{"head_dim": 64, "vocab_size": 2870, "init": "trunc", "init_std_qkv": 0.0515, "doc_mask": true, "dataset": "wikipedia_en"}
MLP neurons of a small language model. Each row is named by its layer, matrix (gate and up: input weights) and neuron, and shows model dimensions 64-255. Each number is 128 + 32 x the weight over its row's rms, rounded and kept within 0 to 255. Numbers have three digits each. A neuron's up and down rows have the sign that makes its largest values positive.
After each neuron's rows, "fires on" lists the tokens most often at its 100 highest values on Wikipedia text that the model never trained on. A number after a token or word is its count.

L2.gate584:135090158191094182103114174136097166097105118114087128189118121113125072144154109105092129076078095166143135056143122144100090156164138141094103150127143102119145140110170158167153041176129131139127094143097093131144114087134147131131152112164190092088119114115107102162076118205224153136096140153181142170180141129148171110110142136219116149103103162118101167127103145089118179119120118101126120181142100151138130055143135093110107144144079063106092137158116136106115122095120124150113163129160164148196126105110149073086141124089138109201109164123116054109113160181101064081
L2.up584:093142147188091166165188150134148129135098075101135101129134139135087127106187144101082069125124098108178087160074092090065063159163123163127148149200078134105120181088141115206083100153175142112110101113142145167150126140169124158119085120140114127166149147139114135133171056097122132130090179134059084122154124163169143179131119083114117088076096099109098171100136112124119103102119158117095131104147108186166094081058136097126171131159128138120125095130135106131085125119093179118148165137143148103192112139112109165128111117190088147195040141119084118112087137106164132126
fires on: "ion" 11, " equ" 11, "ivers" 8, " vers" 8, "erson" 8, "stit" 8

L6.gate485:108100132144100092132117116081129119128128177082154142123108122040159138123128147126093127158136105103132096134128070114112134132140068189099157141117073162113113124111132153129108169146107109139092120121165131063157105117110136115123185121143169134131134117058158092076130146118126147118161116116147146132128111170172070117110032152188121139129092183181165156147113085145159122210185184124157105136138109117132103124156194160140060203117128176063102167132149129074142135126145147109176133159103110143166108159076147142134122089124151147078196065097157127160135136115141165125
L6.up485:109167127125121131098158043161082108100205165116141103158172112157146112186094177086075083155105112106132110194094109140102104106075151141093113156125113158168177085147091101155122147160099107095095132133128182063197083132131132135111126106170132162192134144106150099056110139110095067103161175180148129103154125110131169139156117089087132147090102127124091120154078139117149131120127134095128154151086172180167098136104094134108158147159118091168166158119129117180133127163128129171116148147118156137148110100139128119101134119155121119139061114137090164087101148109162081055
fires on: " de" 17, " De" 13, "e" 7, "ult" 7, "u" 6, "ew" 4

L6.gate209:085106091104116146125096102132089170030150077133149070180107138188185110107167156155068088149078146099089168078126093065116105147166072183143110163134185110097142090130142094147120106113121146105134090058064140130084084130165098070164147139133083147078156143144125134096131048117099101145113091166082188114124129096097151159127117102097082153081128082085109100090127146077135126147134194161045132175153081119082143164127080098135085128130165115145138135101119157166117127095087066130139114144128110131126134138088158196132166150162133137145126072077150067127097157114092177129
L6.up209:094135152146093125183089088157104177074175090173117151175148140147121134126164136113074094169117066212119158121123178144138104100123158158095100115144084159158132094141123109115099121184147130137116080150066126076079128131105107117141159149110067161141152206105068078114156045135079132164090107145106162159130171140118091109107196140075107122119091166105110162084056102103110165139128196114136137098126110174067149149133085097115074146097127137119162064186118072113130136103185123138125136147107103090054114147113175132127134189154162118162158105171141087141121166143105171124
fires on: "ar" 15, "s" 12, "0" 12, " s" 7, " Par" 6

L2.gate525:121151112122126128127158143172092138140120144159098149158159063093107135143071087241180120130098123068112185056142078146128211166135131128110117136101149147089161156146196151156129115104128160139181176134163155106085149135153071116121085072098087138085177134103082127113172075200153158127077156124123114139154079062157110202166149077132057111145127132148117096136166152125125115147113164120074091073121081106173109135107134109149119130125130090144136151119132160139095096102089153173147145103134166159114097094112128147160141121083063177115104114086173078185134104119115101120
L2.up525:131133180144136144119113185170114076110117111143094090082165119037100094094114155145135118116144152203098178140154132151029136127075127179158122163090189098186099142128115192075083129113100164090080162131137123137198115168122132122156104098140199150084145118113109166180163081107106159116132091233122142131141048157103173116099111105136155149115133131098076154122066075121110124107161118111107140121121066132105099136160126084113116134139165179128181137144203123149099137174177121117135090181102139166108160123159142140122088155097147151135111123141137142095189097088118139180
fires on: "e" 38, "ate" 9, "iz" 6, "ar" 6, "ce" 6, "a" 5

L2.gate313:141143119076100068139163123094176132126107108112188127155147030164151095108119089084171110073132130118151130159121088159110080116177108169154163147171143122095116133096133178134060128131210185109168140145144136076150096136138143155134138186107111055078152070134129125111092146126190098118121151074099099129094140125096151107127155186151189128148071158174090105147133127110156200153149102108141136157107098176120127120151147188141149097136109164122135153141144191154128106130108163143114080189155120166159109115122085165175152098112099135110131142121164083166110136102160182076
L2.up313:124197103149162141098128132108121135101146176155081149149152083142144108120088174126087083096113122100057110109083182111144127101168195116116082105105109119154113076174126120142134114163082162094121118102184111173139176068137127190167178134112071116151174125169179119115110166105096142101123107101175104144091097113092124145092134145127060142091109135137140145166119070152186042149158128124168106111140097104105112115081137094191170137058145087147120133134125127121157110091051140070128032129111105113149129142143128206106116162142076116103122143143127142064097223158126111090
fires on: "ro" 23, "b" 20, "p" 9, "m" 8, "r" 5, "st" 5

L6.gate93:154109138139150156135149101099173167015138120123085111110131128089136148099105149120143118114048095166124144176118128134145066133079082121167146183129182126115071142077110099120133126068158209111172160178109124181097073147141167112135146123144084133109104129123117142135138077131141082139109068064148177147127133084097158134149071105124130095103171131095156163144171131071123149164144080148205112107161185080093096153157135120133151167096148125143147166129142122153165081093145152068140068106077078098140156078154132138182171085110122086097133145146173150128163143107099152092
L6.up93:135091171136136156108117159088167195153110153118113087109148153197101142101088113140105158151124104045149137150121109141121160166071132130144145161171081127128164170111139126165131094102175101123165139113179129080070182131140130107169184175157083078163145174102074126097075162105119107136150102146186145088101072112162140107165063141099135066194128119144102111114124141124191167072092168110132135138162156158174040113167132155121163138148135115120122153165108091112168144127120147158146135140104109077170112167090168112103098076111166096111141158138109099152150083129122109104
fires on: "′" 28, "°" 20, "″" 19, "g" 8, "B" 6, "N" 4

L2.gate189:132134133131123166135187160137122100074128114086147104083094109119126092100130111147119190141083135118143162070083108130136083106110094126160128173114107066104149109127095183164101109164157110099115131119069109063155156125097104203138151107119136106125098095177112086127140119123145115169189110118118157077102191148116141120151095115150094159094109104148045069103086153156114120168125149113154070158126168101136139084089147093111110167076175090119176133050120106080154135094101150133144102145149098117211120191117155124098079103117168156186172153145126088140127163091158138178
L2.up189:215090101067138149069104140115150149137155167140152119103112065104195106150086141159132123137103129134128168062089125051078098127078080098135109110122106104099154113131198121048125089152115151159139152135104141102155166110147123160110034105104118126153100144142045125140133104125150090132178132125131150075158117137140161152110148141106139133142185107094109089134116100186096112102132117032162109150099125050143086094127153110150078138117168130087111152108118092145065087061093166080130145094105105115161111149079116106152115116102080179141098090146061099131102156092198122056
fires on: "ent" 16, "s" 9, "ol" 9, " fem" 6, "ank" 6, "ist" 6

L2.gate469:092123128166109062177144150157136084146149151092140119175128163130167135118146121101164104126143086078101113100071150167168138180207136132123095089137136152123115130117085151149177059101128142142141109090097119124134110116180050146116133107142150158133193091120111145172080143106161127137168159070111115168086168139108172086167146127151219147118071129109152122135107144151200108150142136212101115100163144177127128095162087116120112116143094104123139085129143096140169159111064142123132168101105186121112116097093100084116156085119172153203159135084156133194143095104103080166
L2.up469:078148098114035154161163121206142124130119126110137137060106119073161157098099125086133127059134127158082135149147139225113064150160103112157090123098080116081146167137096128127134150123106132184195159116156121102105090154125123136177113145082166138073140147138106078142126168090101151127110133166157143127210109104135154101090133163142087134110150107170122181156091118157117138167165157147138110151107144123145126184081114172193088146087096113056130142146142058102186180148136051130151111101095125143132085087129192127133097121077171128102130185146162119160112155133169127168
fires on: "al" 25, "er" 17, "ran" 11, "mer" 9, "or" 9, "ar" 6

L2.gate407:142133205138172136113100103135169157104123144138096112070171163121088171146102062166113102185102148097177156112165109097126183115139119156139139150101100131160138093105139160090159151141134098152165119110115117174154130159150157121105090117177143166108125132086098152110179152109118101179074101116087109183147135078137119064116100142226103104139105152089098135208077122132117141138161174130054141171129136116172207143094151096184105081188119154107109130193106144140102087108115120208141122131196083102197128150135133089149174078168103087123172140165149133067135126088122154098
L2.up407:078129152150061096129189118140174135133116156143093108123074111134055108197119175112135212088082122074173143140148097162142117135137137097080132159097152107141141148113044149144121103102135153165110204098151154126123120139151146178149080152185170213103108160124093127128115127116090125141062141141151102117102095137144073120185108112159135124114103171078137145138048119157159160119127137130135135122085112096132125132111146133135131098120137119158196141196187172147119105076139101151188130146058133184092191158128109149091157100060144154139138139078127134083066107121176133201
fires on: " law" 16, "e" 15, "re" 12, "o" 9, "ject" 7, " Party" 7

L2.gate281:159129206178147143128120156211152145140098119126158158197099153084102093105143109090198144173158165105114155124094135096151153113100186101139116120148102144172173084084141120040171170197108114102142118143117100190169111138145116155115079186197149150145141160170125102130122141126101105102173161153173160189087155146098114177112090138132120091139164118160077159143086113135086128118095120147078092134110107131177178113094121134119123147111164085142126156167106146185138099160123133143122115084150177104155165160070207118119129098132129126130129102121116159166117123160123116159
L2.up281:115098115141133109173107093143096132085166081170099155130153138144137138094187110160072120118124099201145106124138094133113155084099105101123196124102162099149156143172159123119129111124147147116139176139089117162134146125213110123137212146176146161135138086149115120173113081142122137116090221208103176122154111102118148132091122143115145102098084092104123126112178119111102168111166133166098117136127108098081118126145159179128196149081149105133109099130121157160197107134119149132091069135059166113072168110075116117156114134172142117076062122140120137150096108147123100187
fires on: "===" 44, " ===" 13, "ph" 9, "ley" 8, " ==" 7, "==" 5

L6.gate4:118104119103109130175146108179129112146135059137121112089124117140111134087178073084107155167187092196138095134121129120122110132127160074192123160174129109097129182151141117119121193151136117114128130118109138089132152167088138148157054129121108117087168161144158094151075082147101057108103140155099161161186157133108171145170139160146067133113095163159176066123091112118149172119147164114070108130122206121152138097126177190129095115151147093078129120159129097079160131062136089066135121112081180139179106114108118053135119095101140140159093130103158105131067115076118168109
L6.up4:119106046167154071138149127148137083077137108148091110152150130067109200178103052142116110122117060117103101150110157083111126089153131127151161142178123118173130153173120127149132181150130119122180120179160081139114148135122101208131123111167108139069112131110138116152081058120142162097135134134138129157121138128136161140145144125144150110091162177125076117097155130078175200170187155151101120108165109139101180178118096125135106157142155159102161098078120115135112151100165215163109087195115107126158119193157118089125137092127096055143117199094057146111079165057171139151
fires on: "-" 20, "|" 10, " res" 6, " pop" 5, " pres" 5, " com" 5

L2.gate44:199100114136157110125111164115164116126105131127098091190086097062126133107127141130093126085099103171089142129108085136153175150162136163115175176120069174113121145163163152105129110127070129088071099143110159093071148090146113115150120152120139106105090173058094140113114127154106155121119084113102150132168169083098176111187091071186140165071133131064152173153146115169153108200145117130126111137119125105108134132151101123153080151051149192169150141126170096095129118124130128149128110109182116106147164072113151125111168062129185144089143097132173082099108172110122142179
L2.up44:139120042110147110160157104152100140079123108123093107162161071115099152130148143145104172125111135160139076178128174142133116086161142185155079129091076151112063136112098154121187100132145130169137158109149205068156129114125088118116132111145127113153108126092099144106081152170147084145158135133127094117204135166075143096066050101117156106126181096153105147160097107126154198136160094162115120150090190104140101140138105144119048108120149142090158140144176123094141162150066145145112128136086194150095113089180142174136103120134163096123123105136120125133123120118085057115
fires on: "er" 34, "ch" 13, "aly" 12, "th" 11, "ver" 7, "re" 4

L2.gate32:099110127101173164155130115106176127102110169119106074222161128128105132082107154118141102102162070124115137135141160147121162142089138060155115086126158137134158104108084148136134139109139118132132103125067094131137069144049096115096137090112133110145155182055086125128153194145157051147157111100111160092128182126127145047137149157138183124149174057127161173120129109181157067181159171125161089096124177073125128105148093147176184068097104166092160158097142133123196106127059075097098128141130113132125102132171103144168164195118112112101150146056127151170144149133102143177
L2.up32:086072105107140141121144103182185113128117146089061093175179145123117129085167173156140108130110101145125144149133184188130124146106133075123119060150127133163174138126100160190158150148081123114137095141092099114171103160117209142161152070159092130123146135148092060062126208084148070115135075054136143145134137176144153099150130178145148143134157076156109158142101067145137097121147160127129110103075179068144070144124109116120132099092116172102185124132170146082178118067081156138142196131138117187112118160127134140152165165097160143084109103090119140155145174171122138200
fires on: "or" 31, "ar" 21, "ing" 11, "er" 7, "k" 5, "ation" 5

L6.gate165:156166146150145100135163081106163121069115114097106149050159121118102132140093115125103102107098151085090162178181132148164091113056129113111121126167150077071076108064074161163173126109135144121182111098144135130101137161168181157137139136126106135108085192176171129130098119140117138067159095155173112154123157060145114123116106189102117077153152114139158080183157155117135098079131136143143164132217119133125094122146186092113183153116057149163095135138131123104160081176147114103123102125121120104134139155106174119155155088173154119096108148096158113139111158131082167142
L6.up165:177134130126207116137110136192176119110147099143120087130130154197104077112135086144055127123124112082143149131162175148123116102090080134090097117153117088118079103051130117123146110135130102147081141123165112124127135131099135143173135131187087150093128135170141129122102127121152165131121111099180115128147103117138137080103099154092137125115170150099078115177159146113122135096106111146132054136199125169129101138149142132176182185063123163182137131152078102087221115160133147087142163127036063135092090143091201097078099106095168129088119167139219192116154102102108116123
fires on: "°" 23, "″" 19, "′" 17, "." 10, "B" 8, "8" 6

L6.gate303:166079119143113113178088125108148167182162162105172154100106107115142080128121132088160165170191126171133124122150076106130132127131148154088147118138159136086116142129100157130152078126112129186114153154090155146136149052123132137140098168066144151131139141118159208145122077150148116119076070134121134134157122157162157118082093073130100127146123157169140111115072058070163188133213147125101134133123186109147085090134081130157123149164161094122121170133163078142131163116074156139117120081111201119111136095152139102121179167158118103199135124107100136115176100169130161154
L6.up303:110145088132151141163112121141167117118093102133126124126099136123140162122100195178161154092129124137114106174156151145126092114127165116163170131147036145170136144125098172140160093135185148199094130113145087143137091077077141091081103139141083129149146054065143160132112118113097159079104131105179106077182141147101157145100114139108144141155151092204145060066096099104147126145166133108138073136181096153178159073101111137164144124139143153097087104128088158144136094175160085111177121146086111145150117065150157100085209167152112141195117073186108146138126123129085125126
fires on: " of" 42, "–" 21, " A" 17, "-" 4

L6.gate666:137119147142143125131135118109097133099129087169135141142121082099095133154113116131144104202094106126163121179177125104127084147124056128141127123139117142094135089128133099106143094144143157142113121131114158099154153192109129163177109091111150136120074108116115169178170127087140119138128070107152056144162048170127121185138100199189243129144088074133116080117060123159098102148129152125118198141145144150125114155128158131097188095086088143130097157116091049098099150097187128112108143115169127114135091107113137119132111126119187110090083121052126129144117124189071083167
L6.up666:106189161113102158079159176122131127144156070174191168166147158112126173127068131154178131137082151159144094115096136104138148148159106101066131098074042121138107160221092175130161088100119104155131124103107086169164133116141144157094117111116114145115125107127111097124207109132128117173095152093143094103114101123166143101083156167155074185123146106080183141096133113114156146139085126099171117164123169165140119098129157097136122089165061136148166186117124123109107116169163161128130117086169126167124133145091119126155145154128174157123081083102150153195140094132120110084
fires on: "w" 28, "v" 10, "P" 8, "ew" 6, "ab" 6

L2.gate563:152082112165099175075117134100157099094184079079111127150163077138096133115125176124105157134121147152174130153098076095148050116152142122139157116101120158148108168135156162112128094137150113152117142145145160074135103078169085101115148209192114193133148085175143116198133095132107116127109080115054176111166124114134128101181065069075128146137157110119103135102118179108145111157160166156143076136107130144169155077129158093139143100093147154134138181156177130131147137174168114167143129119064186111085108141108184142159148157124111186111096141098163132164148100061053134139
L2.up563:143139084133109146145107166134089104072185056078077149184173112118094102163126148078139155098104121168189132175099101151075071104118200107097131111139154105108137088133141095153153159164110084125110097144124133080131080090162129132180071132117102093090132139140145142136132104167125114133113099124107167084125186103108156074107101061099127150122110129117123081097182101147201085129078149131107100127089126143124151048165129063121091117156137102147126111160132103073155173147168072181107104087133139107164071169114138112145137130162130078150110097116119153174154058110044094097
fires on: "u" 22, " are" 19, " is" 13, "r" 11, " Gu" 6, " has" 5

L6.gate167:122152129114113097070125146100128106137088136150115141116094090140138180121131141115154189108116155114095104134106160166180149099127137110136128103145150126184124111150179129104125144077149116099168114152171111175126153149039151155147071115142100108155182089047153163133139100071116155136131146110066158099124080097100150178127112158167062140106130080176100100141113123126113173170099154148103120175139088132174108158135170088085113087121125076090131179002086131111143138196073205130120093156200080178103169123157070129069113113143186158142087116112150166173069139113119168156
L6.up167:107103130070169081057083133182146135112123174116135152128167151175141159155099155104129100148133160119162135099095136144116194150118130095102134182134101115090133155101152145118132158140100163098141116128127119146161152121097114201062143106177127133165128104067110118180134162118196109105147070151174152129120069104128136154138112131114103080151115097129161126091134104070144053163106087120169097175131134102154110168138146090133192160095156118111143175123093066137106141114021152146102093119170110129128144126125098100125045144130164159166097105137125103094104142195105108163
fires on: " No" 19, "m" 12, "r" 11, " Mo" 9, " D" 7

L6.gate40:122103118049111094107088121110155085119110153097089129136164123180147082114113137125123079124044175127111094165127095141090147162106103105142114163134137165137135111114121164202107146161199106074170137114132155138171157135147102202098171192065093089115099147114162127101064154113132093187132089119110108123147140143164148137141067084085090107190163133165123110130068134120097085126078096083125156099120106145109088138171150118081144144122111146105117153136082132090096100164062123107140167183129210082150173151105124147146159136128071158137048125079140112092116169186127096098
L6.up40:068144081133113148057123103117124062194084040166109151127140140146162131145137118124125110102123095107166153146147144096078121159118126191144134104059116174079166124206101145138138114107156101123168115120111144126182164114100140105118161119120118160127126054172086146093135151100122134168163047132068117112132053088109161181154149146097154133127139149086091090131105115087170157139100129125162099122084071091133130134112109134148202055104104058103124151090150142149127122156161099120112101079162105165160129180142128130099090123155099168161101099172098135164165198109137202099
fires on: "m" 27, "b" 11, "iam" 7, " La" 6

L2.gate17:126121139117144144104082086115128111069146151125073181173170143089135053162093110136116121139146138180138151125119132137184113142139119091129152123090142131159112170127117103113175099090087139110116110167185124142135062166143125134131130173151078156110163112120195149111090102162125103119149076173132119106157124094143110094128132139089113213106095107147129150096184156112125141236082149136123158132136112102131135201126165086091123184142100124106113126093126179113146054118147128118106054140138056128111114142088127090130172161129174134072061139164094184082130159155156178073
L2.up17:141152140113113124142141105112143108139105188074139163095138121142146063090179155087077151089153178170141084080138129094133132091107120147130163141142107101104159165132142111153144103137040137137093100166121059143104168145152159130156126103103136104114147135113117121076124154140094160111098143130148119127142176161120145125142137192123155149163169107125116177117197133103115169188162124098154091133130189084161135153120104142191053146151093120122142135131075114077140097086087129171103140165100166115150153175105184088143157130098228144141124143159168051084099200138183180116
fires on: "," 47, " in" 14, "k" 10, "t" 6, " to" 6

L6.gate16:132075144130093136128122159147183111152161101107142120116117141143144088044158148120145167132136162173163151124137040124166083075100106107156148150131157112089132147082159133103119087172122089140122118185123130120075117189109124095125184158102157096084132167158140105097153107174111122127089113147156130080137026120134174150154106096134163118126101131161174167069143168120110139147103033140145137130067096085120139121140183074158118145121116130111086114164114204081165046110142109172123052127104090141083129083119090108161136116139122109143100142096160107137092130138129140088
L6.up16:054143204175122175139091129142100100163140123124114102125124115114110095133147115105093102117131179139181114126102150096121126103142122166079180105099108087119219173101136112153114081174105104135127078186161073163090112123160125114085105101110129097065045139122124086116132047149129143147097096135134131120142214153133116093106159165129120140180115151121093123117092105099093085102146085143101143060156190132064168128096080084109157168118073141169151167096107132098158104102153169151073051108141108097071166124133142105145119113156115134099083157160131075100148142146132143060
fires on: " in" 48, " of" 14, ";" 8, " at" 5, " to" 5

L6.gate463:129105125053192126116113111155134124110138138123151139126143148170162139087069142178150170041111117093107115077125111099110205094136096144136119097140072135099126111067115103092143085121103123123125128155127152155101122083090068121128159146158097084124130087148134125119052108056087132075130189118116117104171098138218141163090112131189122135105105178146111117195137118091115143125164172094076145143093126133104117144163133142119107150101157092079128199162138076068136187184141115108092083185130150124118171124126164141201160186115033129097183136131116108113196162119086194091
L6.up463:112154075089165107104104086197162090205191156132184112116160132147151113130133100104155107150145071096100123097150117063181157085112152148100118101091117167191095070125057100122187163120140144176163104090127086139097113139100171080088114187151080115121134143076094140060113070160179129115132145106173180103122065139085199102110109122155078171072075166113086146119148126117115138138104166110082098088092133105090124125177115117149109176113153095153118138083118116127119111170145148140144152090087073101100166177141164100121147121160140124086162107122110131113133190111139140119
fires on: "-" 26, " Mc" 18, "'" 8, " La" 6, " De" 6, " de" 6

L6.gate700:104110129079141131132161145123104157086090154129139092195108117123177092114159127168165093100092081154130138095093100088154072109140099115142090183111128150155125130136111137136093137132163117135075136124138164108126144118116156076125129092107179153142168150085112125155176098191156155098109210147103129152125202139155092113115096150189112144099128117138137135177070149083178143172068100139122147130178129093106195132174077098130062161172135126129103103071141130140090142154083220146157055150141121122143079145151232139140119085156119173151095118135121079112099135107105157066
L6.up700:111077114102089117134067188144059102122080131178087141133095114147092083122078111116072205156169127098082127136126098150179160150123101222087130097180179122103153104117152149140143156128210112099098072120154149189050128179113116120138137147145066212169132075133083088093111185139147133142138178102079156117163080087141149103127097094140144180117057142124165125082118140150138140126079123107122079213111087118075127152152164110136128149117103161117128113167127124148165121125133150151083145118122096136114175158157098107145125149098123139132121147173154173136096176136122123096
fires on: " ass" 29, " s" 12, "s" 10, "es" 6, "et" 5, "re" 5

L2.gate1:129193105057098127115136103049171153106174068082153114112177126141114167122124128173218110116067117089089101105119062157101135185128178144120163134135110151119099176142083176174140048108116129123156155068134129112157099176152135167191098054150161144138168096159126105160142097120084135123058157089119180129111088104102122072139141173169125122143154153042138117192114153180116109139118150109115110129149107081077110126121120128109124106136100154128103113068157124138110139126163118143148121073122173081080159090108192129112084091138103129144122127130155099104169084128120149118
L2.up1:131149136053103149082119156091127096163150112100065140089134189114135081153115154180109150175125095093118159132143062136127213087113112120135154078096117125128121137122116154125165109161161136170132135110172160107131200125127107137122094124162126126128100189112116089082111126080118098120165106116166142132085080142155141161149064155143131101110099135121103118145126053143090157120122126109164063100114156123120116101138116106134184155072121100172125182133120155167134134100156118161175136136140121118132200114150101122133101107050172126153029119125146173128117137125151116168
fires on: "um" 38, "is" 29, "e" 13

L2.gate75:129113036164122196109139079161129133135127059071146088141181076084179106112145121173129107122177149146096065142188137130168101121158115143134161155149099156110087122114155082164122132149165112134145122135116130125125120129086064127178149100157115087119116156110156110156117135083115099186119092232112151155160053113060147122146126186117132093131170127116170173185132109074102152146148150093113130123111100079149161117171056064095076161153165130098139152095169152073152149171104103107137092111167144115167156129066096145136152137121150167095107129194089167138129082145113147129
L2.up75:114173103154127170102096104101140189081128130085120113121146088085105114094126142093111171180111118148079072172097104133137127148158145122119115224110101111094115141138204159085049164130159120152183151124085084085178091137125078151131136120118120088136086139130142074121120093153144165066095092167107167126104107120121104144133139122157087143104133103093121100100151142136115168136149146175153139160103126124169160051133071062124187081083078155104155129150082096038112144120092153145088102137170050090188112125083096126185119110146131156135126129067085172122144070144168139129
fires on: "u" 23, "it" 18, "r" 15, "or" 9, "ach" 7, "ink" 5

L6.gate27:106108156127118162136106141175129075085144150082152079097123118137097096112097137101122124168188139165175104117110120184116171187212139140151137123151083146159115124144171137161128152077164122121118159106097154169146089113138133140141146078150137143153127112114098138187146142127073141050122093181107124159124088141197127064119155170152131131066113102161092137112100096118196191112112097130138104092110063139156163110089154112116119095127105077156153145096088069160108153107110152111132096143149127199122062139085111130156076130070115154041157109207088101149074095160156128084
L6.up27:151191114095091084102074145146086125126089058118094135140044141118072122089189129104141101122134100142101122145144076161104088123165090172078171104186169099154121105168144060118102145182081093165136142141127162070152131140148112113177193162123105106143170170186143164132089103072127101163095138139175154152134154120076144138127112089116143137094163132077119069126187078159136132140108181155096129153115123111132179174070187142099124138111123168187166147118090163143138144082150098139167124114157030135153160081089111113106131123096108093108118152123071118081115172107152104149
fires on: " and" 23, "8" 10, "3" 9, "7" 9, "5" 6, "2" 5

L6.gate642:165110142136094164218157107166127103106123142120155075088109112127134172121113137070120111151164126114126131156111083111130110146129173124144111118140123182147130153133175096163165151163141083171146122099147163106115107072135136207125081080150130092174169081107109186072144109125098091126178136137082131153109178097146155149107136151152082113091119075161090143109070103114145123073146166166157184196104130153141152077163098108100135098120139116113215112072117131130164056153150070125167136194159109146147110113088102119064214143100139102174180072138134127101088128160137127084
L6.up642:136154155117178122146137098125103139151075134156129135154116096174122094141115160115139080078155170135139099111115145104162142111086141157079106121106158198195164154160174138133140136185073174108123139107118104129157098143125136161111088172142078159171111181129189144161183085075088145109100148161087124060020129147064080127132111149138141152109126061125111115093132103133186138156145091142126086152143101113125125127202162123117129143092165118134164123152120057085122145111162124115144058119132136114095107105136126104157093091157114102148066104071067156128122173093137139161
fires on: " well" 17, "2" 13, "0" 11, "ed" 6, "3" 5, "." 5

L2.gate25:122111075187158161156013147142097085125118162152174142133123145193106129145125169228155134116105142123100084124129141135158160122148099173119173135134128119098150138157130143115117118113110133068151121177052187111190110122065088097129128129128113120082118103081104106121169068152192149163161142181152093133115121144190163149107206158161136059146071119083135147112111147137122130147107141133076138200128133156129142113125138089169130156131110083089114101112154107099161104096137176172124100082060078064111127139154123138185101190172108141124148100097114077154113130134104147134
L2.up25:107104103145164178124152075146164091048145106097157145110186130066187154095112144122154161168226169178120144069128120141107108119166160080159113135151138080115194131170113102079092078169184169145143129104143006108122076140105136097145113160079189174125102139059165101099102134122119094124162142151137142119162139152141160129059114103087164182166122120104167074151149135135116143126071115101145130138155123189161142160136111149150152149159122065156127091150115104152148170128140127203119127103129121130156107103113108110093120096084083147163121059097125096139134071146126125131
fires on: " of" 99

L2.gate377:158123163048116152122103177141118125117148086129095113079132183111131111165039131109093093137111154116174131082151135100128165099130202080113156180118098148130133117104138115131128138198122107158136171145172098119095144106077091191068157154164196175157078109143171102117093117127129104095153098133119120052161181187116133113118170165122133170173168158184111084153141094190140097137116171130126112102144091125140129115206059163122186095136119105160169171144111089110145133137138135159079095108130166129110128064118094100140166067177097144166131124094132137141155153162069087116
L2.up377:196151120097104108119169120150146117094128102159123073108149129151131141123130123137160152108172085140111153151116125120087116122130130175160137145113157121141094104114125130152155134132148105163127080148036156133160090086144145169050082105145128107139100132181172144129117110234130140156079203183135154102136122128176162083113155078096104120142150091086116117112130116084115146108152176140123131159100096157110152056152147108095072135101120088122115168143174126052125102142114128135208046140100066113081131143158136130124175143127106125112093142160149097133028095132072111198
fires on: "/" 60, ":" 11, "it" 7, "per" 6, "ation" 5

L2.gate663:211168149089148134205100165145126185171114141165046202149086135097151097089152073105105121130156112116141126132071136103092135146079157080164120148130144139109092076127150106114152121126126144117136159148058161101139081193137198135117136061111072048131121149137150092096152123066148126118065098121112158113136067153094077163179165144105139152167131127103125152106209121087182125116144149098113160086120142155147158132135148088117154130139080084145133164128154170120113117132104095185154134107128070159127134139105177139109123171089132144092117186122060092146111150098134152170
L2.up663:145079095128123074157125102187169088219101167164097151138085074175137117069126153190153134127146133103125094101102216137117149166154192113104118114123144165156064050150122131115172162130136112097050205156059108145130129146100115133162146161131102087109107143128066141151123092094113099156117095116150109047185092086076137167135160133150100149080154159109094131122150123088125156121168156180098193122099146122156147156106129143103168129122121067172107174120128112132138153144172123175126135097113120166145116156176131127064118146125136125094138127144036103151108105117158144126
fires on: " of" 34, "," 11, " " 11, " among" 6, " north" 4

L2.gate414:038101155146087110160074118161159129119162166158110135086131109109091105134105162186179097126144127153103092124145139114135158167115069180135111174139083137088118136128113088132120100189113129077156133148093121141100068137122097090080117126106161117108116111145078092141147176108110053139107140154129077129185145058152121092085118156131152090177188116114144144127155083120119137074112131094126130059214115061140114190086108188099125088105164106101128177146117124082090147195098131158100140191123161134135168182165124124139114144165106105134073140155119106163170102119082129081
L2.up414:102175129123114071126128111143163110136164102159048135125128101192109148125180120132123122106138137144172154139126154234109116122089155081105114060134144115128108113156149179100131116120107146098126196145112165128084132135143158144153119126101123095194121150138075105146110117090102116144080223140149095121137163214138101115047103138122161090150124131042129162074164156123125141134130162138128120089090144128177048135103134153114136133145152116176100122178127130127136138058111119109073097103160159145165175154150120122131112100175118126110116146155071082133133107123110059106
fires on: "===" 43, "==" 22, " ===" 15, "====" 10, " ==" 10

L2.gate617:065131126161085146157159132169167124096187135140141161138108146117154150175118055153128125141150184160137155150148042123150115147146153147164134135148164108108116062139172127126079130122125124062187110071153159208100117103140116175126058164132144152148136158130166132149178147131065136149155108084140081091164131124103135098181101072146185148158151116100115110088153100147080096118156135131094104123174071118156131162107082056104106181118127155127142208162062138154136155124121104117113084142191163180118194126142099197136120178140108146072131180155202102088119156099145142167
L2.up617:116093131127081178121132137128128125109147120159111105153104102093131142089161071122123139144129109161099118105149135113169097109119149111075150069091133130139148081125102105128156131068115151139105142103100148161076043074154103129134158084082105056181137108115120139144067143115129147067146177172145126104145115126120094044127133137192134075102183155111116128135182175057120137145064107092124099140104143095064190143147136120123172153103075083079085160155123118096108129189125130103126145104106151141123165116113054149087146113166129122146163126186098184119201158170080131123
fires on: "l" 20, "ed" 14, "h" 10, "ap" 10, "es" 8